Part of a small language model's weights.
Architecture: LayerNorm before each block, attention and MLP in parallel.
Training: 459M tokens, 6997 steps.
MLP neurons of a small language model. Each row is named by its layer, matrix (up: input weights) and neuron, and shows model dimensions 80-271. Each number is 500 + 25 x the weight over its row's rms, rounded and kept within 0 to 999. Numbers have three digits each.
Before each neuron's rows, "fires on" lists the tokens most often at its 100 highest values on Wikipedia text that the model never trained on.

fires on: " and", " \"", " &", "/"
L13.up403:480522483533523508516513483539481514499522492538538505510493517463452522514488467527511528520490467525533486510530493492504518503515471495537512499518520491495503450534480503465476509533504507494534502490481489489546512481488466455535480478498489506451435467494515492527484514470528507498490491498534495468486491521496469475490511526510485472506533514529497503533465506512568517519465512514466524473482507499481499504471481522510493454503440505548490483469506519490507479496538510496453505526437485462479470529482488475480508530467499503483513535498493462527523543526525499489

fires on: " Minister", " Stage", " minister", "ova", " Olympic"
L3.up208:507521517463515471451504458485513458442469508505512470471533519514480516468435471486504489473483547464502524509543500528495516493497531529496545555488505480509488499473477524533477524519546514489486557512487471494443481473494465534482459489446506522503447505515482515528507498497567523530477482416535529557505496542503469511511512512492474496532517500553514517494526501521489494530484518435512529485501531495510466537522481460453495492473500520486495572482539477476466487450521494483496487508532527460487480506508524482472501471462482491512473541531498501491463513508490491495

fires on: " Un", " Med", " patients", " rounds", " So", "î"
L3.up907:490522508534458503463506412506494442509533494508489517501470488470514463507521450501495505479548499498466507486475500535493530520495553497473518507466498497499486480482484483466496505506475508481493512501529505460491470506499548463451516479447508502468517530512501504477516541441498486515577531492477488480499502491508503493523516483517477490479526495501475481487486521501466465491493485475509494505503500491480414467488498517508498487510491514493488488503493490461473514510515458529470516451436515513521468496499536502514475510471450514498495544510433478484498504512478490489

fires on: " (", "–", " ", " to", " win"
L18.up974:516504505488489486498502472502490518505554481523530499512559497512514549485503503483483522530456516489448550513460549511507511527517522484491511495505473504493552452494494496527480481479533533479514498516486475515505548445496471499511505522497468520476479480486489475514498477544475528470473472472524510514476515527495514483481479488498451522511530494488501486489435522483500506518476457469485500502509477491513490484511497520469473472511497518528487516517522544505459438534499476477485542501524517459490520524526464469485495448517522492503524493483542445453475506498445529538

fires on: " all", " of", " by", " with", "ing", " between"
L18.up7:529506480479516447511504511445523494515528496490478480448480495465462483488511500502526524520519453481485513513508519470519514481519505516516498489495477547507521462500513534507504515482530483506501469482523459511504526505468493517506499472469535504471461488491517447509532541516493526498481494472447483500436494503502495511505476517509495450461495545491483553482500502514477471530483467526463503479532469531482479496522488449480509485510494545527465557452486471465481469464514487511484508485487500518530498484424496501477492477486508536503478493487523427497459507485515476473

fires on: "0", " is", "5", " was", " c", "4"
L18.up120:487536455500508495479507472510511502501480421489509491516528477454488525531490464516501453513482503514507495541479499553505471509492488540495521530513526498498531526501472503495469486503489559471535489537499510495510533477498530463489510496505516439507513464526495503508540483504474500503454518472471463470484467500530526506510465508497511512503490457494545487479501508554568464458521471535535460505492485507528498552499529505535518508477512465548474555525486514502491451520484554476530519544469513487514487505502445468495500469515481507469562466516524486508474505503528477501

fires on: "9", " night", "weight", " seconds", " length", " hours"
L6.up500:481470509477493501515504463474501510505471477524496484441548470486449546528541485495505504520500526541482504529488488505475503522487517499492525493520489525469520494506485463487479508508534532514461512515482516521533535488509522447503477509502508491486431486540472459584514490548500504476471503491496498514491484468487532525543513554510495479504506512487506526486519516526504460503519485491512518493504485523485518504503471517548517493551460478511484488494537507474486458508498551525463520519478453505551480510483492496500470509467453554508538487524457476521466512495549518521

fires on: " \"", "2", " dis", " '", "===", "'"
L18.up1408:511432476504531483518505467504540523490509437550488487527523530498477506507515511443492540505483476502489473485509466499496533502476525512492536567483503507516492490491500510535511486536535501480481490516467459533483502515565513543506499507532473516505494491510518501507476479495501512507493530487495489452486483509488504500485496470507507527531535518525474509486434518442548492481484464542473517482497523481479503548507503523461504522500500515522462502448503497505487467503508507495496571518487518478455516526521492537502502522543483526512509478489551471501477490529448509494

fires on: " a", "ris", ",", "us", " with", "."
L18.up872:582479461516491483483507464456502479508523513504496495548523480477515499480496462516479521517482474510496498527494496498456505498481517509523545508524472503456519540513538507518453515509507499489438528554505442505504506496490463494528484470468475492486489468524504481529510478518506516474512465423463473487529470497496522450509479509488512518510515521495514500469504489504532482488523508513497528477504459469529505508527549474507513480500445530497486505484440527478488504510511491486511530531493499440525539533476464517471528455510478510510500471488528503513489481515498500479

fires on: "|---|---|---|---|", " President", " case", "Q", " Don", " promoted"
L3.up1174:513457474474506483463484502507505506473538472486505465503446504531525475501505540514478504515464515498492480524474502539479470508510462513507545469496525492495515486545457501479516474458500507507504497491517459519481496499464466472458495481492484492501503509515525522495506510587509548489570515521464492516499471481498504499525509475496527477481453478529522517504484488521470505495490494485453511511489525500473526458519493526497521498499491441524492520478521522527546524490484512470480499525473538486495529472487541500468454441539419465496477457513433474532519500510506494461

fires on: " Ch", " death", " ch", "Ch", " Ph", " opening"
L6.up1059:476508513495535549493493519480519531445502502476455500510528489500487503502495478526503522516511517527501507496541533471489481508506464473527552474517475480474511505519471545509458492563550506510484504459494467526501547455471488508534452487476533520541490481531500495522506481476475490493479471469525475520540471503506541484545501524476465523461509520556475490505511482482488525488510496480484490511541486505523494516504462495535499477523478486517493550506502492479495469494509445514445482497527438480492503503500560516466490480492518521459517505526514496490452492486516536529

fires on: ".", " over", "-", " than", "s"
L13.up855:535506493468487496436538484500526540485495498549476492464536495535504527540554508516535519521492489507462466493477506499459462498484495491484554489504497516506495522462522465511484523515535499530480533482489460489506491511504465498512478535534518508487504470518483497509559453486520513503468516438482503508514499497494458521537497525503523514484495512488500549544513483476497465497457517523535538543480531495500455493540485548507505499510530513520476462519487498480460483487495516472451512494502506453544488476474496536491464478495490526508465511519523467514466468449488538431

fires on: "0", ".", ":", " of"
L13.up1494:529532468486504515469520515492510497529472500531526491500503505467505511524505475492545509501505516515477486502526553511422537497487517489487522541505502409496497495457531524488459538534479517517487541502484506473479490473546496510513460471504513512498500469538489470512537507534503467480479510505477510484481468522477489465486492524470502477524517544503481537522542484498496487472499500529462509498514475490514475499546483499452475530521486485492514484503519510492477455506488475489509468540484476485564481557460496530497484479484474478531495498509493495486480472513506538490

fires on: "==", " to", "s", "2", "3", "'"
L13.up956:485467516481499488487492481532470488463491514503507483439455517507530474501500488498518535532489515481480482501498495495504515539427469466493571523511487505529513528500499487526542494530498484490460481479518481503481505502546500493505517515479503479528497432494558485525482501486500511532519474522513469473498504488512516507526458479473485508524515522503494484479503466490513490507496456530461537425480523485487488509512510552479518505518507525504469513490524482458511497510513515491503546467493511492512520513538500482488473528497473452493534486493544531521509508469483514490

fires on: "-", " from", "–", " left", "\n"
L13.up1481:467531432503521526481463533476540453475493515492505447480476512456499508507511471501523512482468484500536483487516486525476480507501505496525509513507477526484516516512471474458499474550482500515487473507493491561482527469554508520506504520566457529486482487499526468520498549530537515466471504463477454474527483500493456465503514502486475488504540477474527524456495488448502508505560475494481490469474475497526505551481473472522533485516480483542509539487521505491499483530507514477473540487486479466521523528477510485485519461486497524515498491497551464476487500460463532491

fires on: " Minister", "ua", " see", " Stage", " actress", " To"
L3.up1343:506539487441483469459525476493508501465480523505518463464538510543494526480461472490508508479494535476515523499547515535498517478503544507509528544509503489517491492504473536524495515517553511508480536517472490502448506494529488537482490484415505515488483477480494564536541506489515484536500461448501519539519531526495437512527533499482443498498525517525489504481539508501483513522464514458513508487499541489509450526505471480487497486491523503431509543480539493480501471459467456450527481520523492485476491504509517472461501462492491507535474518534505543491447487519527512494

fires on: ".", "-", "P", " |", ")", ";"
L13.up250:499500456508541487539456503497487506475489537488487455511532475490542519503515498530477533473500451452521536488516507498499486472499479518512486528442453486479472534501502489493498510520491466455484550493484542498443509500512488493510474498485483538478529477524542456537524482511477497484434479480513498478504480520506492484524489515454479499530487478466522501467500510453531475480505487475515465534528455531525481542549492460530526511480513510501513499453542487503513442491523496532528519450476481503515497509485478531517517490504499491491460488467538510463504488532505585493

fires on: ".", "/", " "
L13.up1521:504498485492502475484537424502506525506495468523517416427510499509493509535519481491525523534503520492486486506461491476467502524483484509518498517502513527453536563474525491487486524460545497477492498505542493486511486500453486497487489515499483511526475462485490478504484509499482490483505484477477532477494502495509524464514530534493485485505531503515511560481473502499504493520489522521544542489490526471526527535539473526467511474490491479494480476496498480473458490543480457487507542521489472511488512475519536540518495482506491523513485516491546544489481480489516550451

fires on: " a", "0", "F", " F", "5", " one"
L18.up104:508508488527464527487510509516507519519507477520470454511516505527514498495544484458475520542488526502522506526501490468485485547467505445509499484498463492463516546502492464475517493490525496512498492489493506562517535528488483506491509466498454475485460487516461507526512495527482484485465448501469476506428493480464510507489506492504481513492554513511530510485479484495530490493484486510474570515509497482505498491515475506511475487532451534519450524493474500521463486496507496485502501536507479463492507502506469525489509510511462547537557505497544535518507445490506486532

fires on: ".", "1", ").", "==", " ", "==="
L13.up1214:496518471475540498490482483493533505449518499524497437455503504490482519515501506519529509489481484509500520491486489480508498505523514456457542548494494475474509489514456493483470555530529469504499516491489496473496497513505500520502515467535468475533466509533500469512514449530537513459470487468487494469505482535501499500522477532481506486562503502540504493476487514532536465516519512495487480480508506445530518503513461476503517476493487501507481503507471489483533481512514504492484488500495474514484480514518463514510469490487456480435513486495533536486417459519488526555

fires on: " of", " A", " the", " de", "'"
L13.up424:487479504517535516466483521493509460472493486512482453484513484497505502492514500483513508522458497503505490522491515539474495525477470520481499495445489486480521579546525529533497513519499499532500505504516507534518458470481476502527487500520451531479481513474532475541506515528525469452462530469514520501484488509486497446486527539466514509483501481509489529459485486500529492490489516509513524462491497462479532491500503500500545523469461487498510499538482494484488527549514467493454551524497502515516489491483522557479498493503512501515468536482518512511535491518534498538

fires on: " Central", "County", "ible", "agg", "ath", " Pend"
L3.up753:494490492509517502476471448494503504476490487497489461502469506434482521516502474491509518518535501514500511497503489538477501532504533477469536521503486490515475482530470479428521497504485500512508517461452520541506480499520431494516523496450511509510476525509502470494486500490545557481509482495544521500507472507484499475500489523499518469436500486523472464511529524486459486484508479484523505504475502488495514587468474537502477433499495504523462497516512499488500494521519465525513522525507488481525478482491510528500429456533474504481491529489436526512484488504486490496

fires on: ",", "s", "0", " later", " the", " and"
L13.up934:505533485510443516489495485527500508517469535472460467482506504491488491499490504463497495529488534479495458499470454470542533541479491479492547531473484489481537523478469515464479496533522545481445473507509451505461494508510488522573467526492471476495483508521457471509558459533486504492483480507472451526509527487483495494524466509488488477498464500499492512464521533517479505487488455486491510473515511541481461511495491483533515502476517526517469581501541472450468449498490473462473548502489530491500557497503500506498489511481477508509492473531499474458488497506491489484

fires on: " and", " &", "'"
L13.up324:473520519514514487486469514521459472479509510525493474490443463462500462528506518506506519499470522544467493550504525517497486510503526537494500512497488480486502529509500510511452511488517541490503498482522549493468568501463467498524492460495483491505491489548520458529501519481487425522496499491525483496472475505557460468503512533497489461498537510497479497526464527500516521511494508515466471501455495475484504540510455456514498491491467468496511523486492515502461517505550513458508536528495475491481537512441483466450513487515459479506528488489505492497511484491517487494

fires on: "0", " of", "5", "7", " ten"
L13.up1063:556522495532535533518521514509519524500470493449481498490459479513496538494515526528524492525496523545449465515517484488485472478527481482507534495518539468524527478540455481490457484520552496545496488456535507513529488501495458491500483479479500484498466496524499462495523442491516530449502488502493513529453451510454550506505495496491522524505502478497500529511511536513510509457554465558502500507502500502488455499502499497522542502476427536519454528475499484502510470509507492489475556518440501488476503477472460533510450510488507518443530512498484521476481496474447485483

fires on: " new", " three", " two", " different", " Two", " single"
L6.up103:509553484522541483443524502507496478487445479482523462520483499489499540494471483516495516534507468487507481485529483490474481540480509550489506444508489490506560510463499487461485543521523514516498493525526495503519500504488475517479493475484500509491480478512524455499536503514513480484428524498499472497500517539489498483567498509500492505528493541495524529482510479527497484507551483500486475483508451500488486493488461503488518470515469525517475535497524493446521437537509499463487503527490509497478511479462463510500492469505456493461526439532498487511503489517444543509

fires on: " ", ".", " \"", " the", "-"
L18.up718:473531463515491512497453517499488452519479522493458457488561463475520541506473513560534503517512482488497561505501488523472499478495510510483494526503479469490500500534508446511473515491528492544471511499517544481510510522498481516496475521483477482505499469544537514511546430497502501461527534520559510481494520502523455472500490490507485505509510505502534519486466476490493471483551513502443480563490473524525528522502480522494511479460496555480482526492510470516527500506474491491492492513494472461500510520483447521475482484540478504477531504509505499513472508569513511492

fires on: " published", " released", "is"
L13.up1416:509542501513481506487495509464493532499511505519512480501491493522517525541529500485499469507454447510498488517495554508492530483490457524511481518548463531479534514479471483445516526477514507503524530499506523516503506483520478484451499471547524536523500479534474424532522512506475473486468508470475508490490466522481557510483510472491489485506471501513486515525517501489517442535475467579446527479485494482492511542509490523508527475474489477525496498469500523464468491495508471475509511495542486476528495544482501530469519441498509466549521467485510505485505479488516523514

fires on: " published", "ised", " established", " identified", " organised"
L6.up70:508531504497489496479503486443487488485499513514496518527475534493494517511491506537490494513479477490502507531548495527470540489496512520497521495537444454491504493503488545475511536496539539495502509490516475485525517508524478519542514445480567539483463515490466481521521529479535521458489519495478510483482486465467538496514473484457479541503523458462484541494501431492537500527493510489515488487503488506487533509507526455482497499515478459524529478492486483456471486518476508485497518496525527523519523518422472470523539471466539516475486465509540490470505510478486533558

fires on: "==", "j", "nd", "w", "th", "s"
L13.up372:518503508464507479477494496497469505488485484490530502497510448468515489495533478501516553496504488496541484534514500547502537490471486517518541536518468465479534501495532486510491487527518566465468507512487536514495493476490504488503508504494445550503504475502519489526489527527499500484475476500482497498490464502531485490529525485468459499507513537486519520452507459500516511502506489470499511517506472490539478523515520544491541464499524495548455480479506476460478455542552450518498544485480476468512527485487481540504468499503527492507480482496517454477489519499479488520

fires on: " written", " order", " label", " RCA", "inders"
L3.up1072:559458490479480503516502515514498560505526509530482506494508492509492481463518521532507490450505537527516447488486505475490558447530482476496552515554477456452501524510418472493512487485459509494537507533515473491508516539493501527481495424482481511516516494510481514526540503522495501517496474547503512488490465500505497500505524510468510530491480443486530493531503505495480481506501484433473509478467517488476537510499497513477495484486526554492517515489524518504489488493498539513556502463512510537551491481533459508515494475514502440479437498513463510489490477474523510526

fires on: ",", " =", " and"
L18.up1116:473529509469482507495482487498508460501517502553503484479529530494477482490547465519471528524456454499467537505500516493518520464443481539508507475522434457440497494534496520475507481486504513506473489478501487464511474512514510507491486509510531511493537495482530505526537487533484522492468522488500473523503482508507454490493531518468492536514522498491525505445506477509527503537517471522473496498489446493509516502514457475502536496454496501485495463478523540512503528474489479513538560502502528459522514520502467528463489447483519546479501509508487464538510502474473511456

fires on: " was", " is", " been", " be", " were", " made"
L18.up23:530482526491505462467491442473515477525512434482483490494511528499491507509483497514487485507498511551522512505519526493514506509508541513497506505440519437514461504525474472527498479503554486502478482516543483525486530514511515505548474440455510500475469495511487490497499459497494492470498506473506493452460486495512526477492539480474472532511517474487507552493527472497500480509479522495493537477508494493480481473497507468530503499505513474466508515513509553477478499465564472485511472522492549499510499503440502493481494498515520494505513498537495451481494473535447505512

fires on: " who", " which", " that", " |", " left", " of"
L13.up487:477495529463529498444474529467516507511462507551520505494501495480489524488536502512493520505532518492512409510503521458423496464458523499539460502474502508549515541512548493544474532513487500532543472502480518461445538466513537481504488484528492512480494483509501493534457538502517519490512496514499477503516493518536461505506505526503489525487530531466510512520509477449477528513491462488499486535533498483476487545518516509486503493524497507527495492463478524504424476498454485519514551494506494473479518539482498476486504509478499506512497480508477482493523496472486481517

fires on: " of", "o", "e", "a", " de"
L13.up5:496482527503477507492470501499501511511510478506500502463501467457483497545516449498518482510479460532512449539498508498478494509483495531496534489525503493489554497501477481434544512503517515481488530442497549520484505455518499494503499470491462524502478493485477448541483519500466484464484483513508484475471490490507538467494539537500465478501495513469509529484520495504502489512511519546493518486503502473486462519494486462537524483536496526504483484511524488485470501565501511480482490508520491489528506515485487549505497466492535474539506487506471496448511503487513520529

fires on: " August", " transferred", "kar", " Although", " Business", " Bell"
L3.up598:494480518482531518491493521494504554468540513517505511503507404467501540484514509498516510494494502522534551482500536525499533516527508524503514523507486497503502518442523478485502517510475512486491500515497507504481507481502491516532538510525495520465474487510467498492528534539482501499524561534474469496510511455508523493491514503502455479512534493468498546495509517481497508469468507522524514503517501494511462461512521499537490523503518515508487514541476501462517488516466503454521497485536494482477502528496547517523536481523519514518515471496484540434486507530539516431

fires on: ".", " video", " It", " footage"
L13.up265:547481491508526499472506516524489458494476482559498480475494497467515504471501535552536516483482524516487487522506508481442521549472496446491556508471474500465522487492510474494473526519497522488489528516494469526472520461490497439529494465505512534539494446541512461510490499498518479494499511487501488471497431494532485446515515520533494499501485529486480445477451491480502519448519462527502520479519516526484459498524492516500491510496485486479470506463554506501493500484492486476448530500479469500505466559457491534487499482463499509512470509543507517499476470518484572559

fires on: " ", ",", " (", "t"
L13.up851:507504482454499497481445453471527515428504515527471497501504481495500484451537481513555514501486486486474517517501506497505544498478562521490502489499462532510483513513445517491453469499484544478484496535502527486498514500514514518540500517491472495455513492488537488489493517485543507457518506505533505537510470555495463464571508536471501496473491540474470482515498532516482526509471496475521481512504470469506518494545497499491483473506511510524512521514557493517474507538480485516539506475484470471526548458537491489490490457530519497481516471474528478537542509506489535524

fires on: ".", ",", "gment"
L13.up385:525544494488487508480539514507511505495474484575506481466532530508487494451476537489496525513490515514529485516529486524441506478531490510477537503506507499477494507479529534486457527495471503489481503509500481520479508516495460464509495516489515525489500449525485468498551478456498501507470482460497478472514498514550448500513501479468466510493499549490519523509488436497500501489511493451525518498473495519494442511512497471513436493457485469478484489498545524454477515480480478471499481504489556500487512454481469492488492481522482518504486533551507536528492482476468548521

fires on: " was", " were", " is", " also", " as", " are"
L18.up257:512513487526522496481526468484519482531494455515479472497585487495520527442468480489494501507464533501505500520518511532523482490467505538517492517477491457502481520480493486474496533548503517523458471538492493476540526509514496472490461483505466499493470475494527508515495485473464508484496497492508508505500455518469554523483499486473479535522498457529507481481481511499503492488487499535483524525551473534503503511507495472475498502484527531482499514501527536497488506574511487496526491542480536513507476529496502513495483471530447497469502481570549467526515456519509475522

fires on: "'", ",", " as", "0", "-", " College"
L13.up709:498527468480517486523487537477488491547495463519477520480546492479497503477488514506496493518512482491501511526548534523490514515504490453486518528512497472507510496478498508500534513516497490496462494527506488509468485488488479507478498493509480527503504467533510448524497510508528502501459488532507496487502528494501500461467516504487453519485496466527488526514494511523536511497487459471511475490447481464453487552481532528503522495521473492512477483504514501460485498464531463556517474471504495483489525501488512561492460476492495430529480507530486520482495479500524512505

fires on: " the", " all", " (", " from", " were", " of"
L18.up674:490534512470553433502472466494517505547471481505555453475483514474470478472541473505486495504490479527512453539497492512493493538486504489509501479491512494494510529463510508539525461501495491448497512525508478487493556513476546513507488493461532516503458492524479526511547502498524476477496492463456492471483488503533495448505528502503451527521511494479519529501526495461493455513512474506493497467491469540512531492492515478500483493495480501533513494456510525503509499480479491558503531500477513473491482535469488471467470511515491541551506491527498510482518482458490487484

fires on: "1", "0", "-", ":", " la"
L13.up810:480483487519516526494438516484514488510513486504517497530514512515495530520460462495513559509493565531457535543527511496486517480498502467456513488495475492486537504455494462518538514494480524508458415495503519525504469453525529488506524539525467537524466473483489522525556510518517516509468487541483498541481490465502517486505483504495474509509508507468545534469535513519503482497520526537524476504485517466489502548526486497505503492478510528525533475499519501491537482514462473530535518512553496469500540531474495499525489495484510513487481474524501500475478502464531546515

fires on: "2", " US", " Ch", "Ch", " American"
L6.up783:506471512501539518465493482499532478513447455496484488453474518484498506498504505565503515530468482515499495445498484511477550524486538532482535530498500478508511524531495532509496478522520527530511525492507455514519500493497477521561535445471489521535496486537500484532491508523479453490500500525538493517499435528505552494512517505483475527508485482482491498533486468485531520473534489543524517468526495517508492470537463524517534447522457484477495517484522507479523493509538506452499484452471456491488502494513524499502486480498476504521531517514492459527518458525501542497

fires on: " |", " place"
L13.up949:494492467501488479478476499496491504510519491576529471500545522533503502534470554517476536493476453484524466558534512534458506465461490492515528500503449506485508515508488517524472496471491540511434485516447499489519511441445527469491508513510460492488498482506512520506504496479479517475492486482514506526514481537525501470499520486479464528496479531488513504464565477534479491498528485544489502499505461496438458501506518513502523491526460517506546509483513485482492513525492502525490487506499507499539485524489497494510504486477501505536469499487495455497517515499531495512

fires on: "'", "-", " and", " Sport", " of", " de"
L13.up337:488487500492486488507487504542525534522524475515490457478463494473488449511487486507572487508499435508527487539525515541479561492492463539518521490505473505485528497529482494474495541486477521475498533536514525487475482488455480459479475500500502523479517479471493409539530558487518521509472476489474522540479468507476541418520477536496484505495474473495515515465502500464462514518485535510541535498477499468477500550519494479528473494505475529478498463481468495471482506478515469498464543533474455504545519533488521504468497485519474499454495509498523528490536498495532519538

fires on: " |", " to", ":", " of", " from"
L13.up1523:514537464487477487464442510436489504489493520508501521497455505481464432522527484488484535507503504460499465482496481506498536511498510464453498483441484511504522480493474528546453478523487478507519524504465479505477506488513510484470496531509507521512476500460522503514518523533554498469511489490476511486517510508528492481547485497463453462489569528475466537518551506501494495515503498499505496535462493494509469571517501477487532499549511492522533544515517484462473534462502478520519500496519512486493502516499541493510508517472511525524482489535511432494510502487493520514

fires on: " any", " download", " Bay", " Environment", "ric", " toward"
L3.up928:497513515524493484494513473502498526484513475492513486513436542537483435512538502513492476489503506481470484526477479498478448505474519512539469510481514517490529466446462563507502522503486520493501492487532491486518489505513493518490512502469454504515459503501532473489530467459512519499534478510506500506514511510513500515509510488532555482492514500504479439507529478483502507514478507483465496516494560496466480509503492423509517495522498455540489485482526506486554517513519468496499507493488494539468427497493491498513474496457521527491508480512419457460498493512443482544

fires on: ",", " with", " as", " and"
L13.up807:546543497444463457462526489504515521505466543477442514496515482503486495577500473498507529492488504487494497482442465476517516545497516495501525472524479504475511540471461530493499487509509502519450496497505463506514500518523499514541486536498488487471491496516477459514488487484526480442468471524472504500510512487502501502532482488492513495490473519493497506463507554484462477492501501495502538457507466468479451501501504495518522495477491505526504535497522510474485483513516447511468544485495516496469563532522472485460513533464514515519519462544497485493467486537459511515

fires on: "ik", " k", "ki", "ika", "K", "j"
L6.up1428:503515522463495511503561495520484505517482458543521435521474484492500487491543515518499526487478496493502481471509471524491511503525495546525527528513503532533530481508502499537463479499511516523489556492481514493517499495477446489517477472503508483508480503478490467549483503523485483478473481488503532465508524498525512492523535547504534498546485496504491493529451479507535517505509503542515501456488525511488512526558481527484488497508468503516478458522536484446455497489496533521494488489468497487505533521524525528476521499533465503501529524492476519516476436547524534500

fires on: "2", "3", "6", "u", "7"
L13.up607:477495522472475492500466515456485491497521491529475480473473523484490511512499542491494499500502515496467467543535573495493494532511457450474461516504516465481540520506447483459506472583477473505502433505476477500480465502543436515543472481522533485503489512531494507506521455511487487487514476529492469490525488485462484483475480488489501511505535476459510541450527500512479492504528485548455484515488481455466508511535506515514517501480485473550534506491482517519478519495478531462519487488530523537539504500467490562492518491480548502512500504469456492491502545533524540428

fires on: " |", "0", "1", " a"
L13.up186:531487459495471496480473466489555524506484480490491508482543511511489512464513536506501527532511513530464481453503448541526461531485521484462520475466464562514523495486491527542526502501501478528511517496504504487513500475468535503509535486490505514491519481510471509504513485545501530482497463487490453477487509465526510483520490562524514519517560477548515495567503487523491514511488509513563520513505502451540502493556436508504528476517493520512464485473507521497494458519483500495510513519502481474516496523496453474490464527470488509499487515473528530487476497527478526510

fires on: " |", ".", " were", "2", " been", " was"
L13.up885:513490512522536484466485480454502501516484496513493453469488527414505474506504498526502487463485487499526485509537525544490494529510513489542511543523496476495493496470469477507496506506502492510484549490479498478477506506500501489532515462500488518506500481539481520510520494446475492516451528477539538444539476489509508476497508540479502517560526491521526527497507489513499492443491459510452497492530444494543524515556538491475494500490489486530493490508563532504528455488556533486489513547479532545518501531464485553489469505485503509537460516477544474506489433470481500514

fires on: " |", ",", " in"
L13.up340:486518460451506491515479495522535538514461519518504488495496529487518540490492506492486519471473495501529481523539514543484510523495504549506524478535451502490514492544506516528472489475540513495475481521507481489503555519511539492479545538478483525486535474512518486497515498512485533483475512479490530509490506529528478502547519530471524515528522504457496490475487492465487460483501472494513489530492458498464486482517463510478528499506520507483525466460507493520488502529466520566476522504484530498534483491465457501493492477514485490464478473515504504476497522505516514535

fires on: ",", " for", "'", " the", " ("
L13.up166:552500559528544482507531525464536471535477482511517524505464489490466488479527481496461506510506490533498520527520536457481500521486528521500494516516477477500548493448481537534455475450488515525518517508482511495485508494464501494503502485516537512488442495533502444514500492542528473511495534511481498468509496498515477452474495502493476464505506531469489495487473504526491494467521506510428516490479488468503488496496507543504507507471463496552495493494482483505466481494536501476491473521469509499510508494436434486505474444489484488530540494510518464454495485491444506490

fires on: " being", "ger", "mer", " individual", "ads", "ves"
L3.up852:490494477468497506542502529506526569521471539485496507471512539511480527490499510505503483505507502482482406475470489486556488526493493530509463455492487519501478534490505523522457484513493485480514484492445485505517550492491507508491540504506512529506505504500472509508466452440481492499450512530503500450497534519482490502489505520516487527481488487505476529514524511514536477489499530501541488488529480496509481608526512419457508531474514517505506537509528498506534456463503501527474481491519507559497473476519441461482525538452517496480490497486523530479512514481507497527

fires on: "ris", "us", ":", "ia", "aria"
L18.up963:542467503503501469521494503476499485501531488504468502482529485456465515464503497509495496514507475510507492506476515524484496509506486481514500499486501484495539516501540514484473487514548497479460483511500469524459493463474501478542478509482514541472522463541493489544489462501474494481528486549478480499498453465521487481520471496491498508466517476475492501490532522525520467517513415487476522528527454484505509538533518500486528477520477530551514539512516507552497486517546472499489521535512469452527543493453435547499494453514518494540539471494535509533523512531500497459

fires on: " results", " shows", " written", " information", " lives", "′"
L3.up1400:499501552474465480484507460504529524513488505489505531479579486539494475498488524477505511501478535511526498494507544523515504525523507518480437491514500481521495518465519502533506460479508462479515475506461483514503489509540538515505480516528473501465528511481469483480502538480480462523543453499555525460508505460496463533505468476514504454460500506474457513512492527524437507490510471498494489480528543479469460479510509559499500524517502482488499498496505496475497492452533504499524479484473490478530490489493472477525476524517537481500489523518506476546474498478461493497

fires on: ".", "-", "°", "0", "–", "3"
L18.up442:502502485502529510494428500490520519508494526509495462488510454506527551491472476533552505523502511495483515542514495529510512523512492454491495519472461458449533498489473518517527475560503491496450536558514480513475457483533470513486507521532515516449484477528480522527528510545494506509457510495511493490511512535496526487472493500507481459510488522480553538497519474480495486484550502469503522460493446498493490562500566459467511487541509477502490524523527517544514473442474453508480477468517498480525470544496484544498513490474477488537485474498548500496490481512496524473